python train.py --extras=["capped logits"] --init_std_qkv=0.0413 --schedule="wsd" --final_lr_fraction=0.0
MLP neurons of a small language model. Each row is named by its layer, matrix (up: input weights) and neuron, and shows model dimensions 128-255. Each number is 500 + 50 x the weight over its row's rms, rounded and kept within 0 to 999. Numbers have three digits each.
A block is one neuron, or neurons of one layer that tend to fire together. After each block is what it responds to, as a language model described it from the Wikipedia text at the highest values.

L6.up211:447546565428504478558505516505526486510541605460453538476550430532519497537511474473488477479481494415509511459451443407476542542510565432481522531554526483461459504552551488473516566497505512567529457452483508543498565494503456524444487425478525508508537580497450477477513483445540473444570474566482545481590547457487443447537487496599505527618453519469514410469431527513429485566447
L6.up306:504524531509500457487522514470476530453436476454563468551519538530494562534543505440421484588441470424510553434486480494486540519518465517549410434518485504442391600441454445554504533531517537583498487470503457473531484513477499562507467428413493577455562548511517579623402531518526515560569489500426486449470447534592544574427592555483520513534520429478536450514434521409474506584417
L6.up331:496500498583461472578464456501579527455417549513511597542460521570452464536527488527470566473435510431599483572504564449391508456473459423572449442556521456527440595462420493474490437432479540515521461497535499469573516523542470446522472475467515478516443489582553495472371589560483525424558479488556535504564457557497498496427594522555514486634522492543560519570504529442355500493430
L6.up370:461590533501482429492565492539383496494416544414425534520487534459482585534520472484573508575563502464547536541493484532511562484555437530403500526512492422460490562525587486455461482524479444588480475432405515422527558569476413549510464508460566537525486588484492593492472492598436457495610543518499521485525469506480546480460593505496467532473532570556495500535404516482459517609404
L6.up455:600553541468521487448532514565452444424520384506458528463481608430477494508453527458557454472561536494559530542410438425504521484598522371628537539484419509448377494475515546512440506521555474467469507500536545565493585403472432570599455576409483452461466464540443534495527503473448502512513441522546541455483521447545421551451488588512568484560575474540456596517510386409441559469469
L6.up774:607487561463429538487453435541521384480510461517476514433593525442470503533518538437512521462533467515489462532533426602409598502490506482469387538575477484501462495484577465543517463590593451486561387509540490497502448612455444497493559512547482572448597536390520556522492493526518556536501514459464538448455473530576473546389581542496548538566418519545438541517561517508456472548458
L6.up787:539551512457525439474468549550465444527483446448455518533522438518467404502430511472522554530490413405524453562513551448442584516469516470463424540457493426521416521576463468472476489474452585566491481577502565527554517497447417505612476483470569444417491559466584540557428538485643496547531508468472466500534571512519518591496468481490533525485430498558529516489502527435517598554507
L6.up820:591566508515494513532434476558503514531442614542445538475502467479554503520510485497531516462538449489507442378480430501560511436539525368482412515478480508532473624507498429435454549467527509435542477467539433491525408485501462612566509492455556548527460548461484574510573580510524554544453514556470536491471503531514512532507542531486439514463548504536553453703551549489531507552384
Statistics phrasing tokens

L12.up193:492455496454545555540514550440497507538483507458554510557482484430491500520417486439460501577448418584479538535431498462565576559509431600517500519521533466492584500579545581581508449456526445542429456453471532465492551521482463499480507445453502527470568487507563565467450458534481492525515546575531528397489464631504490442499455412455513486591538495488477495488415436478513542533489
L12.up909:511632463531532549533544508556601532480522532506493469442479585581471558466529455537474463460385563494455546530553546532566479533446550548436532528424536440539545508535462564539514475457427616553457548475533559435463619564494514559597578487516551463477484483363559522505472425495511594534445436517569547522498542517540448420482535416486553458561475502529509475359403452479549412483446
Word-internal name fragments

L12.up117:495526510482449535543477527456422468553446516515516498508501509532498487482434436492531541541481507503541479424509440413574499521453548533490524490550463540484453506512415486533498473490589475395410538504512580365459450454451432528561484449488542484349512551462478493546498467530556529531530510496613569522509524544601480595538456522530468481501451461518514504669528451485425546510385
L12.up839:607573521503523488574426441442477524488501594504422460470496434529544483516550489535536438469553560482519556478534522467565425542499482478436523516496318501556519437523498493552561410458503591489505496501548559541508474542439423487457461491489501554464418537471420578530611552638561550537489436495523639522482498555440441599516527597534484553413549556526553452430472481453509470506519
Slot before a value

L8.up253:467601477464524455551490539400586490470483563476544509481537519445506431531483499526601511455483500532505471540452401528508541459466532521417524454530538467533470526533468468480486485420485443464498533520463495385483521448586560575481528578564512493508529548563509459468481481442597519440416487552493420429567504509533548530594567560507584557479467568523544418467570554576427545428524
L8.up381:521461498457555555481506416507511449511580532491619518541493488509506489551456447586540455460496539523482453531536519528546455480490494495548429568560517528502462425531506574512477461367569413483402496594493454401487480512469511430468476510491448572503545544445520596474469426485513615419510518444508475510543522467559546506566397590446514490595465534457466606468475519530468469434562
L8.up572:514517446456526488429455512426520540438547488455513464467489433547415573560428449577569453499497507482460534503513490520415472565462565541397399454578537560519540399481482503530466506484504531532473522506482497463380611551522528512592516516498523610495545534507557524531475482600499481498525397488485541540507512561395479543565534538505591503430515480508470467507447549437389446391447
L8.up847:536526473585585479535467511510499511500592529482609457447509441444512422521541560409452593475429443494528525463602491567566453433416529453454495563536463474515487486589516541546575473497481480487520568470529406470493521418479507428432502445506482476475556518414524408395504514550559486590409474408506505461566448577519546529435505424409496580543400512534479511531444542524427473530509
Word-internal joiners and spaces

L12.up569:527498538475540515552477513488417438492599584478601507465560502499513526507441556513519499508499437416615565466560479541473534462576544451492473530512462497491449601446563524507377535538536527459543492492575490514578543512436461553546530442468517542454467519414615523439481421583490521392508477602472490406578600537475527515515528546445519502472494508531443476531447474432488546506441
L12.up798:551561546437495514436451480533541395522506609507518590495445494531537491538537532494557485539388515470628538437459528530536497444495442448438506544477430478478512550451547576440474512498439449526511564383484498585487393534512551408527634524515489516469493596459525612482553492541468408510591406505483507417515558457441600453453528552493518546399492530523502494547481601442476547508448
Numeric table and census delimiters

L8.up70:477411567505497434468581557522484533575487581505445523475573516570516510527619481428514474451490526429468489509515569549460519571587532568571457529565467491510527478539433440548557540477472425614583511557502449537539489550555475547450470447500486488443482523549460489523516468578495489434566493525506451476530547513545425478519458570486553435582440512530530512441462444496534492536553
L8.up172:474375473564404538529453568425525489433569490447508593444368572520473436575503474522460511454508543529476514559498435499568439539467495523460520534429527467503481459468433554509538429506456479477508494505400492472554474460537550470517556541553506539526595569456573407487444514481511532517485506441494554534534432599432463580509410422554457501515433522504564498558514530547523435496480
L8.up578:527448538439377511422448438509604481541495400442516435636549469496524511535456391523561538570522464443462538417521511510535439526481354516534517589504519525523557446440507524491583445523478439510445523548537553508564529437424476542481559459480429508461587482425522434475544463529518563457501432563501525540557458561576412462563448480472578554448505486495579493482513435528531443475443
L8.up797:484507473453565496559481562486481519472530425427485443556500499423561451536527468485530493512520554501467600532422502433523366600567468462522553482543422475487503465444543512465460485538574505438547433529466520570520501451484524497467499503468467452521436559482460588445470516470501585490461484620581519509547559537463489561457493402597523487535469528515545462474467488555607455551437
Structural item openers

L6.up12:495451479430486506529497540503533537605564525515473585489458468485482481480491475516547504358514459538549509525491501467520581433532495457469551518490545579542462446553682511425458431481500402555551513471493557537480517469543500512492489511492445561501456591497529494598446435557484471553501466466501552603439540468435480461443430474532502401523510505533529452525559551494576369495451
L6.up82:514489447477519491438498509451471472441430566418556466503454572526425488466354484553515577515476471446525570565585451453587474422469490421470490439655389557540573493556537434474492477457478537461439495509513462537448550559503503437565530513527603441440529519508531461521418444589472531488537518570475554483491515505370504458502555569511488409535535439535408570505548471538572572529543
L6.up189:528504562455447551503542495461498492507502580428473468519559469532562525532494449551619528410531531492521582454478509572565567500559460471535612527437375442476541531467468526442562521542417405440555469495419448541524507520532449543500552443550472556519449574447470548499487567590460606524508382503443515490488470508508459515483488456555488457402500534506442626580458553529550468551441
L6.up209:499464536519532473460445634445534537542539588492561485477540521518446549474578519473525431533514480355631489458454458456511441502486491504478485476495475582535487530543480493499488509549394391492350457572520533477587562562408452451484507505520478460443516473547489465541463530428502554526404488538439510515619580499437468493484451446502428571460494475504484480431513476509479448457540
L6.up216:536423534553439459551434533469544497528470510501510576451527484515497494387452547561488418391444544501610526592453418453573514469537461449507588432530460467465401499570591528465450579553472496469545514472500462528578503502584506569548504462500466405587441530407450534489461444484442547373504514644482570572431523485465402464479535489457519463467479559605421459523578465422509568486541
L6.up315:480411539465484488547481511511505516537561568419502466493504483466536457464450424431504467473525558584515539491535492544429584565507456479529533435482553491413371546508471515485475474474494454521499594482461504535573495568461550478493490455540517400519436537421528510449486481599551503525479453522445537443370496452539520470516537545426476530489561576545488645472437508441438560489482
L6.up535:509485501472525497563454443550518619537518499485474543488448468424483577410391506482490609506578464508516495538529532477388419465583455473446475466535479481516527535480562492483491465447411496523550455568449497511558577538536622513580458550447430512489528475478431508510483493486491444510501493502528416525496484572538520560510512482515482553516528551537460540552583530381524579458527
L6.up784:438493571555474541526394499528527428513530539469430501467450538409493501525532426502459507447404480429565576505481476518557486399513486445579464423518444539435551530502461531518497433454572491607547521526472536584456387510434589448497587436513511531495505548512597606500374551511420474506445523537643553549429509530408520570445493474442481415494548500453459450532536535450505526470523
Numbers in tables and infoboxes

L12.up511:446526486495601413549483495465481466471548450434574551577563453470421589551544476511481598479507488470541436560494471462378518470529557512526502550521475479466479516446426582466514482488499561603551571484585410525603571532599552483550612536466473543457451477486497549501544432602455553499515531498527600449434442492539488509477409599514544508504556514483450436468581489518494561512419
L12.up521:447460566535520455576523441549486501499498472448581551487539532449472471506474528510428474550457466483503534550508475488500541504548448478480573565538432532442493543503513527481602474547592431518581393554476513434582455482415596590527452409480512528522458463472380501600523494582551460470493556546493473470504495526430562553549598492482484533430582501498483525579393526439503452532503
Time-span modifiers

L6.up255:492441451424476514550543432509464588548517491532528483435508529533489524532535572458503585439521544440459548518374460472510384489450549522492504511489464490541558519364495521481507513464402479527449617607564497433474433480504489490512551561470476391502464575484534533591461562527525427520551447507477574469511419517415452516538508468493476465507498470430568483509468496529515448494558
L6.up259:479539492564495576522506434478491494456483546559488493525437514509535495498497490485463507481543471520488430409545483430461446604569460477456528450460462510373501427536400515584466471475460604496432490456522483529528511460496523390486523452539363583486472574487478502468509553499525466439485534453509500487442474502585524563429548522496462449553484493481551513532543481531528394467512
L6.up273:559562509498519507449449415442455526568532528445570576500436506571489538520458458492479508493548477416444467427562461502517494494503500530474387418527469537482460526491498592610496538516532505471519651534577503442511431525639443529464479455434477529486467404421546486533516457550474575491503533434511472483592505504574543506451601503433476490575426500535584524480524510562631453477554
L6.up375:496468542430421562606552470547514454480496526472538489472540496536562457570477478500542490501496485422453609469488482521490470553574527383426510369538532454444491542461521482547443441517520439491503393485547518552592520531525492550486455486443440467544460506450539555499495457480535374536492511527524514445512514414638561500423399509470427506590430570546468545554517474529610476450508
L6.up415:501513464504583467538583471583510570337509583527558495420473490404488597465450517451463527502549498497445498502538473482485533535564576432489435518521437414481484510486498430533481490526535479610425474529582502388422489510507455533552491555480502520566423583447524461515439482452489461653562480485443546620434452523556479490528514592502459424526450510519515534456589539409448475572486
L6.up550:534468521455531427585485492413449496427471468513474568467377450569459534492452489463455525535535456425411475406481492468511470408517528436530501515502509537476422433525467551648406445423512538467458562506542536540498423569498579473450517607533467500520515513464526581570481525437492455520576608559533510527479446474491558472479395557480494422586464469581403572564542446505543449458537
L6.up611:538416567474485526479516514523473434536469512529503534496543477494560512537392524549579501442565469488412503508486373505540421481506582443452477444445428424454431476427496550549408547490433554439452552507588414489531442514435503452565481439470375562472485538514546522610523535488481511519559497442470484471501475485531537447431492538556429494478489505494548410351550503633486535438528
L6.up749:605469590490516406439482675433515449483425581495460501560544507516458462523543449480475564460477540406457498453528533439520523530593516505459530526500435532539458540559475542524470487470458476478462586517494542427439570480478510476514479503508478452541452548524508501544444505434507480577441440516426546493446474454555481513575468448478479498556549452539475558452505506479581455437493
Adjective-forming word endings

L6.up54:437549529425388581499504471561513445546585538518513571570537552502538495539491482502539444553506481465531510498448471544495449455547488616504398496484384454550469462556448519466545575558546561538445402505596411542402532511498435459437485494501511503503576434500543442534449495473544534403520478566603388514512496470510517479492546518542562445512488500433557452504383539489532479512555
L6.up121:507494475603509518592467534561567583459460562485504507586447490504458541464484374465464557499524550533425494496494505517495477421532441569549433527459459464534479514578442640509550534530662531454497533469505465455561536528399500552493509528444449513429564484538484509590541505493591571500575514472541488531531552457504540416509571589452490492505416490514482492476444442524565497480421
L6.up210:543490486498595478555536504467535543507498492518499470472502559575524573414448409507483441561473535483475424523481449508612548591559470603513505505489492533600457551542522548466455555525425473447460533509514527476432433471436436481522510559458462505459578505599570641539511503474466552516426502500574511503528503437571593533540598558577458517563508529460456516451441421414469387540523
L6.up463:440489441583484543490593528442486501532498472555576422554479562518490441509506545476527464518493561486541490453604465576461518466581440567477495598424532523503508458574493517641510473526565568567461466516468476475468477497448500530513487516473497476584572466405458537512522591516453550446555481503531546498495516488374577498472428553428513476490602526497395449486538548489527523532500
L6.up541:469642495541514512534476544537556482540477547483430507518486465571519455476532469512571506572535444513529541486574516449523453613441524498435579478543524491497527558567477553560444467493510599516506482543525553470434556472524506472381518506501517471451545475522520460388523481451460494508508592535615380505504535522602512491578452480428508539524555514464446499372469548459593486517460
L6.up631:476574463481430483488460510506461504461461566493558441490534492451492554520481467481537544487474588518485486473387401540573515533410526514451377388410471407479487475491465533488458567445572464576530495499529483486403485511532541468573459464479595529490523471473536550475387492512463513550493508561572477440549449460478515530506505551517502477536580555528465472461407441494500511440478
L6.up814:507596536487533458529443529526381527492481542507530533637507546443475409440539586545644525526440490412464611472421480543509504484469401505515524410521468493558540429548495465455524513434545518507459481505464461424417537539597451448562550428494502481519522432406539511465498517465505530527473522476593510554498524500421511436551584549481516536514536542574448481548540500564610496493429
L6.up827:561485510486422521519506438448470523489509547497576482551446561551423556548474455537528445541514506584476484531516485481448432564558484377515417531463434513513496431518517437449520551455426465386328432507548463474430547515573494491454456411434550543558462542469521514502593542471458545432488526441466523511480608497430514490471584583570469520525450468512404461581501568452525505512524
Mid-word name fragments

L6.up25:546452520639390510532470566528600367455503493445594498482453510484583538477505569549521484518505540473546501472581509586504570544555554441478464490523470544495429553569404561550483545533527466437539504442502534475516556482387549446439517492439443417491468486464549471497420560503547560462507491481552551529496548492459529476548517484518437466491553522482462529467484589503498424504514
L6.up51:442546422599460507519509616483545469498499562517499476501526499430478474515460462481565547509525528517497541588504458569510483486578479582490462454515580445579431524501515483426471473456532403488490425569480465520524458557419422411440442460442462499442516446506512558530531498514431550457618460557564511501441554476513443509515557504378542467442572592444458515509508446546568479561446
L6.up252:526456443514472438551508525582548593452488613514532557513452488510497505562593490554500455525443466513525436483495498541507535466509542515538376485538456515561481574510494452521539549514453471525462458496532463599521493483497568521566484505509486575530434415493524529475519551433483621526522497476618491508441470520482478531520462488457478454471499377390494471453484573500562513496504
L6.up577:507494509527460446427467499453526570555487561513516498581510520510566391602492474539588612458454521533428509479470584520461542538467452496464515467502458520591508427470553506524466555538573515530510426517494481462429553452503483467499419483418480556492494469475483477434370595585495500446541411450544561542493500530528364510461502491526537422426506543561517510553559549577574520541478
L6.up622:570510448506517555442500452562597518545523519482565468453534550498546500443562477510522582445509498483446579482447432557521500518515495510503461530415471457582546436440475568588456529485626583450549488568508504603517475340522429502513497558506471546495488506491533581473449513540518574487529523413507402470498557472458432481527531519482439471460510507468537422558552577511591430499463
L6.up733:480465522421524433534543479492494474527505436417531445564478539497499537538469507549509531483442528507572535582547485549516554463567498396439530555487486463563566504529524553476457516565567369467579596514473452448484488480448416452461410503510461581500489482460505642538466593511492515421483490437532521536564419524565393512483568524548487550589596428457481529403424499487574379522393
L6.up914:570491450531585515470482447510468530589513523457442546574528518514510537484471480522379420444459410483421538593506511450492396580653540478401443465525451497436374545476527482516460464469598438478523540477515546525388420393480506412442552461437533518492468544499445510471540388424451545513581589471479534480583510475541468420557514495400504463486403476464434405490510497489574429490478
L6.up980:551477485493485547503487411544513506526506529471424479533527463432506456501497566540448482499529631510447393555479499573496531563575495431431551560424448540481523573570483567500553483514604557475433477419528567404488489471504410573500456479499522606411474592597441490486509495500477508593479551459539461469485525508539470488597511480524568469536498513548512422488505386490588478478566
Month names and row numbers

L8.up229:415441489514499433519469478488558462469438538567485526478542499627518488546471526525466504482474525593585403468513467426529538491500437439539611567477414532495545531556491408501515548441458486588466519444446508558436565477550482522479462498490473525539501463549465544505438520492432402466579472462572557552457497500484538505508463448530523543509539548562472630484541477526497528445431
L8.up361:534534482438494407579517516595395446532488581463555459476566471544550587494512546581451576501570543460478460476506465537604440393628462476466550513460405435439473522559502468458509552583575558514467454557492477505500572462459498446412454466575487457505486556514398548451426497461492514518550488517573522581546537580461500531417465496484513526547477440548442453502600556549525527611483
L8.up526:389435597456452546484496442572541450535512551440540551527503482568470533472512510360459487447412503544568516549525544457641579503583520485537411506465486466443520496563505454473537529495466628475462436539502462524533503502440509556564520446517467590529523502496468462467409501482511491418529512460557571480562487530436480472453479525503513506474481454531546493517588547413501447457471
L8.up672:494508481403442540561479410529555482581467548515505522541465522520444539537473520522461485429530514529489573484549513507452474496545477364503485516532464500610590473619451450541552499520528509542464490444478613482544546435440457523424469478531501538505443518508558574473447518522505407511538422471425484547599458520529398497458489430526507543531582422507441536571513517539412433532494
Mid-word subword fragments

L12.up407:473447559512468590400568554545567493513469481549449503493529483432626558509385519554553503422474571468468448529505413512542450470532618513480511503495429436496478395444545561470481502579413614497407474415509419461473456546482474468564463448452454470533483574550510477553565461434482482512493518488462506467517420503541476502437497571533574424531530507519551452410458556576486514408497
L12.up812:496516557483448480474562483517601480484474524480524497423526482545503475521471541443572566485441451571433536533556402497500505576529540581513585553467462480550577379437472611511489437485456439470501494480526564559466583459499494493484536475451375475495495437501428431380487313510575447479519478562412492493526473509591489539545477497497488501462524449510507548534498524542535489561517
Descriptor before a role noun

L8.up123:538499573513486459586541508451537498419496513503560621556524480464469618473459562422444487492431435447432541542565423524501472519482512489429521528571434473376408440464490593559482535531477460530511481549539455485498485502494497439480494625448554451403465475524493474475450395431404534494594563548486471546575458415550533514555585458430447471524518473547498492456472468490525480538487
L8.up645:403452601540464476479477550513478517536466511523441500507521481486626505464480596451532474537467449471491468397442436538476499476495494418443556475430480535484437460499418626493490496514520512478420547435576460543566413508405519488507475461443457498394469421513482563532415547450485494476551477489578452571585468511526556472452507545469469533434426558522493516438447528553544525426545
L8.up828:436516600502485466488507440590530471490439391490545498401552503537513461506459415571523515522480550526516618468522497403553377521487523473489500456508466482551488457501519548513588520502446469540479537454478546495397529447528475462400564521513547469528419500556512463487492537545459521500499489460506526540533534465470461494530385461490514483515436529578533475466545518533536511515479
L8.up939:559510555491468472578571511511537505390491466472534546460396573514510514514411437444587536567464506480531463421404510506500451560539543431526430466505437468475432406479470562541501594523492591494481475540536509538578497510571545437416533540409465498466462466578524460445427418502401403478537545509487528562559547438534599467539473514482469465572499534555464561516494570527506539487449
Adjective endings and completions

L6.up65:481521475520515469543552593508472465502468609439557482439521483534496440473461468578493477525518555495470486499471578433451601424569502535488520482392490596501534453532407547445467535486498535412523455464542443533449631428512504486557495508482475580569502495609458441438571393529386495430481491606573576485542454541431559467405469468486462536383444544476518435429561527521492436537504
L6.up263:496519473483526453461464442471517497488573540520408468480479467520474549448301483477478489452583539482482399392521549485526520518501442586457502489488571459559484474510428480521463579471430433478463504479437472444569519544518428477520505499528552620529513490504561602463474396559501487506517439533509467503574479533523503530474444409510435474561566551461490546451449436446502526504354
L6.up481:489488484528457564447552478440441495520568564546513563512494469577526498521464491481540544525521462503566548525510481540491587535456525430510456662477524519510482469468454437585417528493458533381503518387484558503577443471499524520466582442427531586638532424498621548466475470490407558486463554469543579439457590433558538450515506527474467490458528436537474440559548488473529479419508
L6.up530:489454404479502512445579465478497525439562552550463505484519557509563506510456511525472525492475562492555527447383485517501587529457512315500524613448435455456472481418499518483467502421506479431464499513470516501562548542549507448502528439404412563624529521456587499467540503468501407462507489512521502494527561558549525414518545402501479510483541511500429532440401530622504422540402
L6.up536:518467506512516501590434443514474501439465458464550462504495481534522431450492522550444525402457504401461417419507594471521422509433422361457504567440484370452544504575488475516533484516562508412461475530521483499462501595401511460480538493533412439530484445563595567565555596487468639503492486569456533512517471559470393561479462515462557535520515493583431586477512475542506573512423
L6.up847:473491464591477556539436390427502435440550495482470489393493530566508583529555546533467423498494465560542486520518545529432496544594512414548467533457418558561427553514476463558567495457498448473558479491424546505512520511460503465526561616518465489573489478533512564504495557499448524491571454516453470525513568459474493478475537489500489559504441361544486449502524338453513420430543
L6.up910:475558445536466490508529535544525458477536483561542494499545373468531488486489490496419504437550552468546463500501509497526511549564396471542497582492443442462527424624538484595482520535607529470476496558476504481537596460524425531500491459452448594544588490552436547513588459587450570440485465568558553530501471444423533523555453407548520481450476445587416563560504429480550483516458
L6.up1013:534453445529466516522452454434446521468438522483465523489543472481486505475550594521521419463568552577594495567414595469504553476554542488488587527480481481460461455584528527522504480501542555519428483415516457478552568498378619565457418627481484539494468492507528458530580532488556477505386489535459500470510502548456441594518452588472567473477473466469436535454536478459488462527492
Mid-word subword fragments

L6.up46:484532497482596493583575494403513544423532535471473506536413593456442584409427459512577625486504461382531531537467455508545392569500489531440497520432470528515589531442491539568532488497512576532500592471507534481460435580517525468560476478420450509494550492519493525415469481487499537526508486462467483597484407586561549477540477445499522504562485539563524561423528454509499504394456
L6.up64:519448494513519461433541482583526529404504519500558546449420537485553581540473583564491497444474516569471473542458384481512510516478451551534540485486473477503376528490512543449481534401483527492522564393437619553497482508506578538467471526531493493554446553531446531469429588486381516549447508583573498560557469506441512561490635503472483583550481530603506464556562554516540528541445
L6.up157:477449532556580543532449461370617412448574463563495515566427372542434536517499543470440471462524512545410432507477548505395419577452519522508449539634422511502474491517491427505489479528583576549468508552452495416456533470470519498505547388559500410503459454492538466454407456502453489459533504478500492538561480481571460565517474491504544423431609524445514501584542606458478433460561
L6.up175:511572578436437491549497442466553498477491518490556503493410537471520594428475564458545496481444509510543499484451511573476475496469469496502495450562405437512582587392509524369513537388427486480593572469528527486496428433473534477625434394469490519475536541598494435491449542457410508512441410455532383487530508496533453538484559481486500476496498491562498570525587521445652541462471
L6.up186:460457524510498520545524398434560503535524474523547431518455478467468540436503525531499472560455512488461495597568485510503562475430404499495523503583437463486432565450514549461491431570468403409527491589506521542494500540445520527455534418539471446487531475556456566477426502484491495435480474518438441530581397486460438480539569512485554532434442402499530478522539528432507456561531
L6.up828:491424553509482533466553445394495483561487530506429537454458567411500556473437484554527466515499588452560494492479548541532484471513471453379509521444524528501465456434476436455588528440524449565559510522465504456529575495494440490592448432463567560459477651447510459455552519433479407445502453406450503502533655538418486506457571432514523517468657455435514529489525517441561499503421
L6.up857:527505557432492498487468416597467573511478419546559554482544516541496505446504586503407513527442491424456493512437468442440398549577538450492489500530428421418422484504493550530517436437497518490537493480480524521489421527461529543559437582484512417514412487496433487439444466511528397479467479514478468413493533568528472580522565475548427628500553568407469496515501553467495580568541
L6.up886:464549498505526647495526413453476509506430570512513535519557531514411534536493522533538564517459524542498570472475502481457467472541442482459427373486419515601475519419492488512427472470504492503571583554540507481408516432423559508497529415502489529416487555563502443462545446499453499457586438581489552459428434508433481509573529498495594474547552530457537499543463549435513485502389
Ordinal/superlative after "the"

L8.up158:517464478460468440492483441394572428475546504526573552504440542434393548464564465461535495519475480417417436521485477502561551467529482458498513391607443600459459490453422538410404490543547504513513520512499541443395491468502465486537532489455508491463508409490521457473433464498469475492451452536488542459589431492433496557519423458468553553480535502411523523482509567405610529499473
L8.up334:534532506484504506540566574567471488503486584548437489562441568487517543501441510494632563527490474497448450539517550469470479507524591516544460445526547527467491500590560566433503452507486502412544516514451564489478444502491498485484541461486548545527504452482577454504471579515373569414524421627425531471534524571499530448528580600416550449537509505447540475530474462478533539575442
L8.up435:472540545538520403548562446594488444445497458545509498477471428497489656435537564435547515613515481507440437487489570400506472524540410536549488427463549501427408522533483536481472458556522611507475344511471476551570615523603452471533467528497516551454498483497526630568438560544524499499479530509455475529494478433565494466388486520504497504477455480482525529520505516532493483446494
L8.up460:471548477492370423582543585526572409508493494567445499450387477454512526361596468394544547500477590456519424506442508507537588566440535472516555596492518447535429448586442511467436454434508596488471484494461477482464481453514558493499433489537560482551491585486431565542539533493484481605476483460533505524487581383499551416474557509577543553515472467519484574495645462483483452471368
"Part of" membership

L12.up165:485554425513453535525519427573445546488505517476463472608532469576479533522381461549463576444497531499531652462449493543490557556417604395472416553455440493433470528501578543487491499601433444524505471541507437549445401569549552444526446518538524575518474422521464530555543564429467475478445582476511531603472549559426451458464605486507456419467463596505537534539483541535608582497501
L12.up583:470553462557534504433573495458497544532514481378574493537484417479504486518571429463453545440437663570466520450529541475527551502573551486455495548418556454507442428543442563463488459506458551513503507513515527463476565499385519382543511471502410518599525498484435531467473493508424455509470506434511533513573576522467470429441587418588411481498481537583471494445521509505509507535461
Mid-word fragments